{"tie_word_embeddings": false, "optimizer": "cautious_adamw", "beta1": 0.9, "warmup_steps": 476, "dataset": "wikipedia_en"}
MLP neurons of a small language model. Each row is named by its layer, matrix (up: input weights) and neuron, and shows model dimensions 298-447. Each number is 128 + 24 x the weight over its row's rms, rounded and kept within 0 to 255. Numbers have three digits each.
A block is one neuron, or neurons of one layer that tend to fire together. After each block is what it responds to, as a language model described it from the Wikipedia text at the highest values.

L2.up1253:173137150093120131126091133132112126084155172132213121112143149123134169176119113183127127095103169118160083101120150120124114152106148126127180126140147050110133134135134129134119139148136145094155117106087131116139093102116123086104119093134116123116134100151146105124110116101114154140160138148070139133133154132149109126148112142183109104127101128119110114157125117124103123131166128161115111111129129122146092143132092173150143126134148103091081
Copula after article subject. Main verbs is, was, were, had right after a subject, mostly an article's topic name in its opening sentence, e.g. Hectorville is; also stray word pieces like und, um.

L4.up83:126125160126100128076108152100120095130175135107154139124121145062131078139139135125150129165137130154140104095118165141122108138127144129146163114107124124119121100161130120122095134154201127117133096130126132156139130092148121128120142118090147128142121138161146129114181117149139123123101135100077116105133159056131168157130146167140112121134162163088097144148109135129133167111109115154127137131132069155194120135146104114149101128125085095103159
L4.up952:116142151140139166108136128102149133150136139144087150088122139087112112131112150142139143142141147118133117111162116128101096139133087057119116142166101124155117147130126133116148120137140129144123152087113083160144141157124121133123172123131160133201097142149140183132147136149139131089115110121089146129186154162127115108089142146108165074107101126102131125135170091161122184101135113130102127171143094093117137157158172118120101114140146131085158
L4.up1041:145169102110096079142112156152119117130144137107134125126135101111133107142152120132137114124124116124139123127103127119149076150140116104126161115110150131133148129117124176075137105152108142126127150124177132122068139080159126133119170093104099071144125102110139124109135132148135122123148167139114128091124092123110143124100132163130106126156126075134140170129104149105131118080155092093133154143129104090145175132129151119150135152122136149125184
L4.up1064:150127139175139159121086167118117110132077103107143143091115136122124150137155144141136140161101137140163120166125135117112136107105123134100179109118119126121151138142074129134135136132135139113099123133122114135133112093125142104125114076112122141185079128167115140135123131157109153160145140139108108130150119105124152079096109121139114148116101097144132135113141068129071144142121146109135162131141098122142102119140128156158162113132115120081135
L4.up1371:131134150144135110062097171143111198124135162126096145093103162120113124132134106112139133130135123140111109123128113128121104158085080120133153133128107090072136111104148131138134176143138122122138151124121091141124157115148096079136172122076142080139132153132115139160142118113158144140132135131097121136142144145100117096137185167134147128108121109139118136146122159131110104120139129111112140115155069150122162136099154127131125094093146114066168
L4.up1623:129121144116150104116090146125145121141141085121136144150126154120125101123157144104114146124082133200070122130101118143110122126119137135154127119097130109133132121131160179139133125098170121167128135123148098134149146107165113127116131132120103110105126157130087103130187116138128123097119091084083134106158124131099096136174150146166092134134102144123125191150124143175067148125138089110125101164141091136147114126160146143129169091137176076081158
L4.up1666:121120095179130174133120179112140108106114134099133108128105154088102118148148144112120131129126171141123092112151136164111084138125119143148110122166092087096137132135142148122134129172156105160156138126096119163116145112133148111075093114145115055112148122149114130155147105127148118130139137107087126152193107148094095120143078125159150097118143171122118145147109156159122094126134155168139140172150094119167158132126110125143136098143161146106152
L4.up1690:141136138136125149100117163117132088096145185076141166107153142116130087124156128146119149131113121105133145132144131096118093105139114114129112124190118110102131055104137107053154082185143124131149122110128171158127116103148145099115135128108113132142140141138131123120139093154137138139165165119108114134160151114134087120151112196144132084144127112096129137117138123145129133117133143119135091134130082143148160121140126119152161122120126097108153
Start of place names. First word piece of a state, country or region name after "County,", "in", "of" or a compass word, such as Ar(kansas), G(eorgia), U(ganda), south(ern).

L2.up1166:136133129105128098094163151085136115078090143129099138125153114111077168195103139166118129107080166101188124165155160136147101111124136096123128141156099131168107120164154116083125151136131129149129155134114111072158125117103132137173132078105148081134129108139124176121154107153136152148130177130111126134118113162111160118121112113137084125110129153125130104148130095133111119123102131103136126117160098121187117122113138142122103133099171118070155
New and apostrophe-s. Fires on "New"/"new", including split "Ne|w", in place names (New York, New Zealand) and "News"; also possessive apostrophes before s (Nelson's, Paulie's).

L4.up279:166155099103122107135147127110088140117187105127204147117114152133108155121160148139162138155111119091089123126103110125142057153136071081143124146141121142158117096127122136142139167132097144126173136128112141117154133127137134158168126109154115108115099072123105121102108134147155151111167148105119120171158106179090106141158128148096158158154127132148167105187122156129139105094153148135182150099146125133105136150110134174128127126091142115104101
L4.up330:110112144125124132103106124174060098147171137112114140101082123157106091114096142128175159170154165124153123105133125116147157119102109142110127108131104134159113135180149129135121147149134118132189215153129155097147107145158126112132153122154138141140187092122116147100136106151114123087106113137134122101147154144132149112105110169125112143171117115144140122133130136133117111121123073136109067160159162155130123167118105122157102116118144108112121
L4.up671:164157113140097129139127143097100165146130138170159112121131174142153141149148125127124140158058148121107133107148137135142109137122083146132109111155094145149157138137097183133157111108112116167150151145173098179111146146097128102136131106133110104133091115108115110128173143154126162195108143144119126131127096134083094119150117130096102133173108148139086127154169151145145123091130136158112068117129146160139170156115166167137148100147105105089089
L4.up776:161099134113086121154116135102076125095140168129141135129144117162078165144126127113133149162130109126152134084124134124127111072105102144116164083123120142142137133146104149146106122168139092113149147102132155147179103124138128134177145129150144128152114158101105125100175143124138127163148143135154081144133135120109126164134163148170084129142115119145129146141163148102110115089152124138107134151141124095136148114108119124146142172108091115085069
L4.up972:161124158139151151186113106121122104104139156158176066105131164103123095146154108156108137139135108080125132116125095089124120127117099162171131114158136170158142108161138182107170130128088097130201123140143107098202113135196138145136136120140117130106104119104159096123125129128138109127114143137125133107159153101112077138101135146112120111195087123158147108162116109141168134064132124128126133161156125149139163158126128170113124165122176116109104
L4.up1109:129109135137122114147111105105116123102191162107108121130137156139127127142169117157158140161123123126102139129087137145153139093071123114120141122131098104150105148093148141127131160170139130130159076084144159144145126211084149149137107131147122140130119112106128111116134119127145100168108121147129081076103129123122127125131109127148118140170130173116140132150135114113174119103124109120126102097130135132141154157130103139114158134148135155137116
L4.up1494:113127111118154138167119138154160090158143094113176108129154123147101084154124106154110157139097123108174120131149119135160124121090121163152132088122090116172126141169146110124154106133096127134152113132118119147131066133147146156118112118118123078114131090107125135121107095118096130088144165114071171130149139164103086165129140128167116094116102162125094129109160094152098136163138104150124129169131133118173171157141122195108139132158132117059128
L4.up1500:173084173125089149118099126114081135081102127125155106109131156122140126174136124113116128156124116110140138103132143105133136087109116130111154096128109058121156111118165143151133132163103129120146130077132173110118153156125125104130147113144138121124135118111114098089162116159141116184123127148133130131116165142137117072164128128119101089191116134130077115151168101108151109170101106175076075082176164135110158142126147161130128143180146158123134
Pre-verb infinitive "to". Infinitive "to" after verbs or adjectives such as able to, designed to, attempted to, plus modals and word-completing pieces (the-y, shoul-d, cann-ot) before a verb.

L2.up249:151131113116122132105106099117096148140131116130120167137109183122120127167171098109114120157110098090145142118103164160122124103093100128103141087109071077152168101113136103113131149167126140080153138097112123107142117125177114128159103115117089112121105131154132110107118142168164103171129105160119100123152130119138080106118192149112111119110113138147152132184094157136133122114133162142135104117163143124143143121148112147153116097097073128112099
Clause links and adverb endings. Fires on relative or complement "that" (patterns that may, wrote that), on "also", and on adverb-ending pieces "-ly" and "-ally" (usually, specifically, musically).

L4.up129:181127134134123135102117113165119137092152106092177156152141153128129121108129169146129158164140125091198134121158140134105169171117130118104142098134155103119149143178161150132131150161119105119180112102096103154120080115132105099094161134120096085137124113157161127097156113108121117116134123123101087125151116114115108121157122130136100135128139134123117137117117123154156108132077124114125149142147134160189110135148134124094144127137141134134103
L4.up1118:116084125103135099128145178154107155137104121093118133121103128109117134151180168142101140132121147089132122116085099146078110102087114134130137120137089135145112148158134168150136101120121097085159127117087119139126121144155094116106149139137148137148098087187163120107180109102114144150150127119113119145096145161101092111124166131139154174144087107126126103178121136175112113136152116142106113122143134151166130137140121133106152138130156149128151
L4.up1130:155124137136136102115126140121121152127118108102149133122112117146129135152117135115144163184131135146108118102126105176112138142141080125138131169151138104175139109176164164120157134142147149127133155092114119118162120090157109138123091131115116100166133133098143124115136091144146124085121154117102138140169171134109077103084124129115125114181107126145153150135169120189105106140126112134140124094108164161135133116112110112086178150107139138167102
L4.up1156:132098115133124119129094160121150113107098106110146149107106125086127118162106129129130159116122142097160122134157153132128086141127136138145123106139126078172105101115150129150094119150078154130134129141091130132145111120166105158113167127107098099133130159110139097133111128151128155128121107149080105134138101117106150127098128114142113126089103136121141122130159145140108134178148104082110147149140108110131124090147166129141133101133147114115170
L4.up1268:157114122107099093130118115168106117127163143146139171111157155124140111122171172129117120124145126140113136123105088160135126156128097157143142127136079114174153104129110098099147173115113140085126108151129159165099116166140154124127126075145103111152159122125143133100155153112149100126155110134126116116149107131144115158124114172185143137160125111167150105182129100139113138113150155125165134144096151120131130145169126141089157170086151117080101
L4.up1355:162135111108147128123117112111149109114156087085171122115128110136124112162184122139142129120114098179160094110125112143118074146135110160130117097170156100121123118144149143111085149128117161130164137129114139127147136119153125148127198156104075115129130113131114143113142110143147165125110122107112142128174137130117107117164111147139119124153110139180145138097139125128101159133109131140166097143151172135128170169179098101128097098085117134093137
L4.up1603:160106143106152151109107129127141144112150131156117109130129106125140123113166124168116132155150129121146122117138145104141141180116106098115127103142142103133100113133130150090126147166101159137152125193149126143124092137160125156071124124144098138137143152128138125184148100172134130129130090142037139139134112129115110110106150158118123137166114139142122150134184140156109117146116097095168096123160090133144124154145153098154153143115149130128122
L4.up1680:153080110135130078106105133178129112133133154131152127115119102166115171124179090155113122137151124111129092086093140141142191132133071142129126121146101102144102118103102121114127159146117157124113156126166127100126100114127116125125117126118140140166085099121163132179161104145120110119136116142108068086174142150105128140152149109177119155156139140157129137196121115114132101153148122112115136160122159087183136129104122141128152169090117173123176
Mid-word subword fragments. Middle word-piece fragments inside common English words split into several tokens, especially after prefixes like in-, ex-, dis-, as in ins-pi-red, ex-p-anded, inc-re-ased.

L6.up213:191109142105108133135113169135093122097124145123145143120179157103086104154124108172131151148155138097152111117129130140102106109076077093146128096136140151117116122123159151082122129115094109125173145154129170141132128111101095142117126133138108116142122141134107134101188148170119116156118118097141117087100147164143124136117085133166073145148148090168092129163112117122126147098116105125182142082160123085146158179110124151124159135104126169049107
L6.up285:122091137169153106179134130116132132121112158091127104104169150119114167172108145137097147147159142116166100114144153155175106108106139106140173091151106133166131140140124121110147126137118131134124151144083157128122085147147157143101116112141162120145081114162146165065120114105097142146098109139111136153149128147093076179112149116117108126139129106124117105112148132141108113154124156127114131125126126107123119115099152134127153103100162100119155
L6.up834:178065144149127121157113164100085108112165102104116124089147127131118146152107077125139112110107092128180153126102075137158131169099113149120111091140123196185107137122135161121156159126122093126089133091162146145080130147119088137118142111177079123133135121144111085072132128148136103181105107120114112127101134126089121136111096118137124131141160111144082068155168089110170108116151100109098152147128099125128091149112155177143140133117112137128153
L6.up861:114072132108123091171108146096135133114124163070132078096135131118116092118116160127143086168145123088102142145120179116143160067101140128163117094140176169145133145147183116123165121100160107134134092131116187113157136108137145157062126125126140130130138109153150151079131136160154125106114129154095117122100131139173092115162121130158109117146128109177083107144144138122126134111115172170110120126134113118146145156141143169092149154145126106143119
L6.up1053:151120076139126158134109177105121106113127134096153078124130135155127135154107097138096137160105166098116112134102119148140122147074124129113138133182138117113130132131116155140160158155148112140099129120129146157133106111118114156112111015131112108089118129121111108093121124187131123132123136151166142172121119140120093119174182122157138122132154103177082097153160098129084112147097145111108121154158170108146128104090134151152130164126123121094168
L6.up1180:152138111147128181124119130102109133134108182085148091117134154146137163129127152130126106134133161113098139106117103175153137163124108150130129117132144133130107152143137114132148158107136102174106128096112166150122134135087111121101122109096156157121102140132143120110154115108120135175157099094107145116163141149146128132171176131134145118172114125157161060154188127136115099102123132144141101134122139140137134167107120111179095103113127104141092
L6.up1276:104096118111132128110146167127168155108129141101165075088132121106153130151128125181118082102124157080128147140093129129154130127102164086126100122177053090138098103146152131128139137176087114143134123147127142137127101121108110116112121087090095126127103140141120122174124153111133122164122093166103088118090148149100118154161133129112136135141100165137122117146145097136136088099158133117093101125117112106105137116134125148118155137114145090126094
L6.up1498:149117108160139102105110146103118130125113130106164151149106118169140127162093121116102161092114120114118132116106140172137108123137127162133141084161147112083161164131132109130140113139140136156144139115072120134078108147122152132135095117126147134096133108158119134108142143105154155156123109144131087138121104111140133111177133116183116119108121113116153109120099093131124164150163094148099139146093094148133129126128088128131106122133110085094041
Main verb after subject. Forms of "be" (was, is, were) that come right after a sentence's subject noun phrase, as in "The uprising was", "The franchise was", "the only exception is".

L2.up1329:122128142164122115128139111121073127155168163122105092148128144125122104106133084114146158142097154130133131094136127098144087118144104077129125138141113111153144106146141150115137132118134090163165153117124132121146102141126145161131129134119154085130157128139122148133160109089148123078092160120121147110151164147119143144127102128125113091151138135108085087102159111131098157107144111110152083117137130146136140101149102144131130088084124155106119
Destination prepositions after verbs. Mainly "to" and "for" right after movement or transfer verbs in biographies, such as returning to, left Nigeria for, joined on loan for.

L2.up1529:157124141128130135079104133113153141095154185106127131122131142075160094115181118173145137129130181162115138115143186126134153114127117154103131119153147104133140113115200135144104138164134127095163125118081141164189110136135134126104189125112096142136122119156151118136178155129115106124127127131129084179123143160165111099118122130188091091162111110147163158153169118155156108093090143137158098125107140123144114148125103168160096133109129139113102
Mid-word fragments. Short word pieces in the middle of a longer word split into several tokens, such as headqua-rt-ers, Pre-mi-er, Per-son-nel, P-en-rith.

L4.up137:127122087147121126095152142122123151096200141136119166079143231119099121178152157151138135088096152078158127131123134155124103101081091118130127119133136085137145151121132126127136109183090115093121104102125127146130091193102117128078138107146136144152123064096159146077140134147163163143131134160134129108126114128101153118168136145137101132138097155098150124106133134139107136101142132121147080121122124112117124134112095113135111141136149123095126
L4.up199:151136160106122098121135149149121157102137169120188158106150145112099148187152138142098126095116151131077106104127119128128143088091083170124134117134153124168124127167140106120139162144129112125087077132137129150136124136115125160106117120085156147133134106164154152102163153158128152135164170112109146135105112144098095180137120150129101121135106195144132094145157140127108150085119101119167149118140111133138154139112130126146127147077124167087115
L4.up229:128133163137159144120121154145115109109167137116142168112160116073101132159151140129178152121118145165126121119119121093130105140144090140172134099128101164137163130154143146106155123187088137152184075153080132180127120124151100128103137135136106075148096134165151136111134081103111107098170161114086098130134124114068057118127116145144149172165111160150151126128149152179100120145108139113115147119137101112153133144156104108104185081154142145104098
L4.up241:124137171099143117152131167089159115150181118115081141086127180146103108157127135114131095136119121158110081142139141081097133123154112109178101095123091123161151118155107103121129108113157110168101112137130092145125130145186077105094116122138139115124113102114165137134116112132130163092151153130121108119136135091103091115126140176147086073146110141111141128166172143147127161120145140144148144170129134151135149150132114105145167176136134114100134
L4.up1163:144089158135094092099140135137131107095170158124149105132131113142105066157144109146118099100133155139149078145098156101145088090139128134138113125179123078138134132167127136110120103137174097139122133147113139155121072134118121111119118045106110167070134103151143096123143098122169155145122133125120106158112158154118100106196162139133074109116110125153145107160127116143179093114133176121134111139119115094150110130157105109113151165100118157078110
L4.up1295:127164154150126147135094155162092109161155144133159122134146123121113100157144146135130129141109163122140140080156124082121115140106125112147105101142097083139108164123137123128115108117118112108139094110098116084096136121110126135141111133141164136090170107161108133097178111092126173126133126121133155116165145123142120094198126162167124126124137149097125142118131132146152133086133091104117144136134124153156128139132141145110198136176115104108096
L4.up1587:149128144180091110139138166139099134121153129145154129114148151154094144176140149129152146139168145098098128100128100104148150160158086122154177095137119113144136102135098141133144121150095116115150119140108141119134122152159131159138135105167116142121122141129147155117129168130144100146112101109144140123138104148089091117111142110130119111118147122076097137159138160143131159116130138104132145133115126139154156138117112148104148147079090146109124
L4.up1754:138153127123146085139155137130102180097174114095140163145115107088097142197129131097123134125105126081158135133160156122150139142101094147138135137101081108132115143134143161113110145136123127127097092103096151178104110152111131122115143110133125155121141089107103157127138138156149166145121114167084124115119124109104100139144106105139132126124118125157104148153183127117134144131100077153163082118168153117134139117131118130141117130085092112113129
Post-verb adverbs and modifiers. Fires on the word right after an auxiliary or linking verb (was, is, has), chiefly "not", "of", "only", adverb "-ly" endings: was not, typically obtained, originally recorded.

L4.up29:164137123123139114154070166142119124146191124096149157077108131122138109146123159115147162147139137150136148168124109069159116101109160152161119116096090108123121129160130144146134134126183111112136126148084104157153110171173122117154124145111144119115156127139150083168110118141157173116104144139123157140183109123137075169088123190140068130138122132150092125109125138142084152087119136098121090166151075113139130116131150115112099125151133099114091
L4.up455:097116139127138068129112124153154166178130157113092136093153104087119145141124102130137125153161128112129109066147155163142077095120102125178154090124099112109108135127171097133104098195123114153097136109096161144121121122101111145123108146137147096104131135088145097119180142116126109162154158144083128108107154138132128106125126202184160134112127171138085127168105137101124151103136142168179117113075106137145116174112130134109123152078180143063119
L4.up723:156145132170082138101105127107094133100130120116153122108136128107148138148172079156125115160134149128147129123129133091178132095102147077133123096124109099112188154153140141138117171119154164130110122090131138110107061150124094116129130099145116110098164131129174084140144147171145126152125142120154148152110162149140113143148087131127088136121125131171122113153183117127089081150126108173140104124137170136133116122130102124124140148096102106105132
L4.up853:125096154137092109142147164091148062110156213116177105141094136149120104126169147107126118164127130116103145096108157115131143132128081093152162152137124105157114072127139159104142123128148096119132109111136130152128179169164141178116108129133117112145129119175136163126149087152157123145087134123144125101120121142147083170101154114133115151131136118135153103142125149095116111139123147152141145145138133148128104129093132163185171150107152167112117
L4.up1492:135131137119088075086086203137100128085160137150180151134156178123114115172162109158120108175137107156158132109087122112131132121096055086078149130089111103108091153119142161142126130102113158110118173092173103120128132158112121105153125122151138097140112132166107132183142137151145124150122168122109108118160097095157154115101140140148106126132103140170136095166128125107098153145128122096123158078142129131143153117110138132109086108068137127111120
L4.up1619:139089124154092118098134155125127134090177141091172127081137138121105085169123133138077140156100110164138123065119139086163132108061140138148199090096136106116145130089136130121111089152115115176111128122139121121131159120118121150097120091153111116121137141112128126138121112133145138182163141155150085139083148132136118107148137142161097122136120162177115123148138125112112155093120134103101096104119124178129132120112130136152144126123152101110111
L4.up1670:097121159103105121145141135125096111148149126105167146145172112065137090154115119134110088124158107131172108112146150138101092100087115123105144142124103105127140128135166108126140122113113144121181145157157156126095139130126095105127115104142113121090105126113139150121127135143136117148161150145091152149125177117091129172119172157143131153122074159150136105204132130141103118127126098121150146109223129123115147161145080147140131139081133132092129
L4.up1783:093129099119132030140109141142149155151139120098144097102087098115064108141147102129124085145173129155121151146162114196153143145085158113177155129110110068118118104101155101096133175137127163139110131143093130122115115150140132095146143101121129138100136112132168132121143115140141155138075136180125126133087116103144132170127159154149097129134130081142148136132108132114124113108146128139155130178108134133150120127121151133144148129104106130129146
Be-verb after subject. Forms of "be" (was, were, are, is) right after a noun-phrase subject, often plural and starting passives, e.g. "grants were made", "deposits are insured", "House is located".

L6.up190:142144117153102080110108123159134143117162156108144101153159095103126144117128097148088158121144126075114094137156163109150110145091161138112116110166111098083162088114130110136126154121121121121147117152099194147120152096151144121092207140124117075117113123172121148138164120140128156115142163149137081121171109143081106159116111101097139103125132110119135141168128091096133081101165130167138168153125136115185114108148114098144110109164129120133098
L6.up503:111107111144125170119110118100138139113155120141117109108092124106155114134104142137124163110101155093120127128119168109106050137134090117135146154129165140164121150130123115110163154130098124159139161151162142149158115148175076110085133101117085138123153106163132153116152134122111099128113066130090123124113095174085091138118125115159158092104110113135098119127133117114145102164123146097129105116137154141091111101112166108101140108075127156136148
L6.up677:126129125136116131133130139174134113126098104101133169153174177122152134182154123133107092161112123113142164140125156134153126133127142156140103137166125106163121131132107136118180132096114111124137158121144087124135085108135088190139139116159096075116160101153135132135158086090123154171154153097138152098123111118122154161118138183105143118137143119177132139156150105141157091127127144141153132147178111099186157141129130155096139082138154102126134
L6.up903:194078119126140145124112147160181172125164150143127142094111131127118141087160133156100131144137114135109124155140133092125127139135182141156105105152108122169135126115102181146114178125098123123139129149145122158171125163139127129103155143170106144154114077090145168169130108162143119107119122126066129125143137108104117136111135133166120144147091127115166160137104105136119134112168166119145139136127153138179155127136114138149109148161093140124150
L6.up954:162122137174115076118122146093107136132161151068156114119109096121133102116147174144156111095136140107141086145114171134160117102090157108144143162193121119170101142144149126101138147155135090142132111107087140142143121151125161193106152091094119114096092142109096142116118127102148099091118112141126150131142105117133142126129136127124140103159085117162176159105144146139122078128113142169155139151148127172156128141104112133167117122106090097122159
L6.up1336:112117133074125151104110140096107094144104143128162106149145107093124114174148133126136106086093121127122184161133137089109101089166143134170190098128131144128186089134143145115147104134108111154158139139108133191147143150116117157084156107125101110134176077145131151121118145135119097125147126117088127132101094120139113136124140091141137120145109126134112133142124120120144094122148128135125120143129118104118110100131126111116125105134166160132104
L6.up1378:152124139135126079135121137108151101089194122124125086133136110137084119138160153147132086130051121093145123142115150123163128139160150118144141095178156112178100122099140146127150146159084137145139086156149123161130134125073139121110167083148093147111140124165124143129136110132174099186084126158117107099146114151096130156109121128138147135159105141117146134146152130154153163151120122153158131146136119145149115116173149145107144101109157140081159
L6.up1391:114081152138125159130088136114150160097130131120121139120135101123139162084138134117140110147163113092145179123112142083153085144144121114083139111141103108134154132150192131096168150155116130133126156119100139215200110146104082125106149138118065125101102137161095159140148142134123131105117123110126103101104136106118162112103113133146159149106107112148125081168154124192182092149129191109134144176124150139125084093109115114169119113144110107112090
Mid-word subword pieces. Middle word-piece fragments right after a Latinate prefix like con-, ex-, pro-, such as ce in concept, per in experience, ce in proceedings.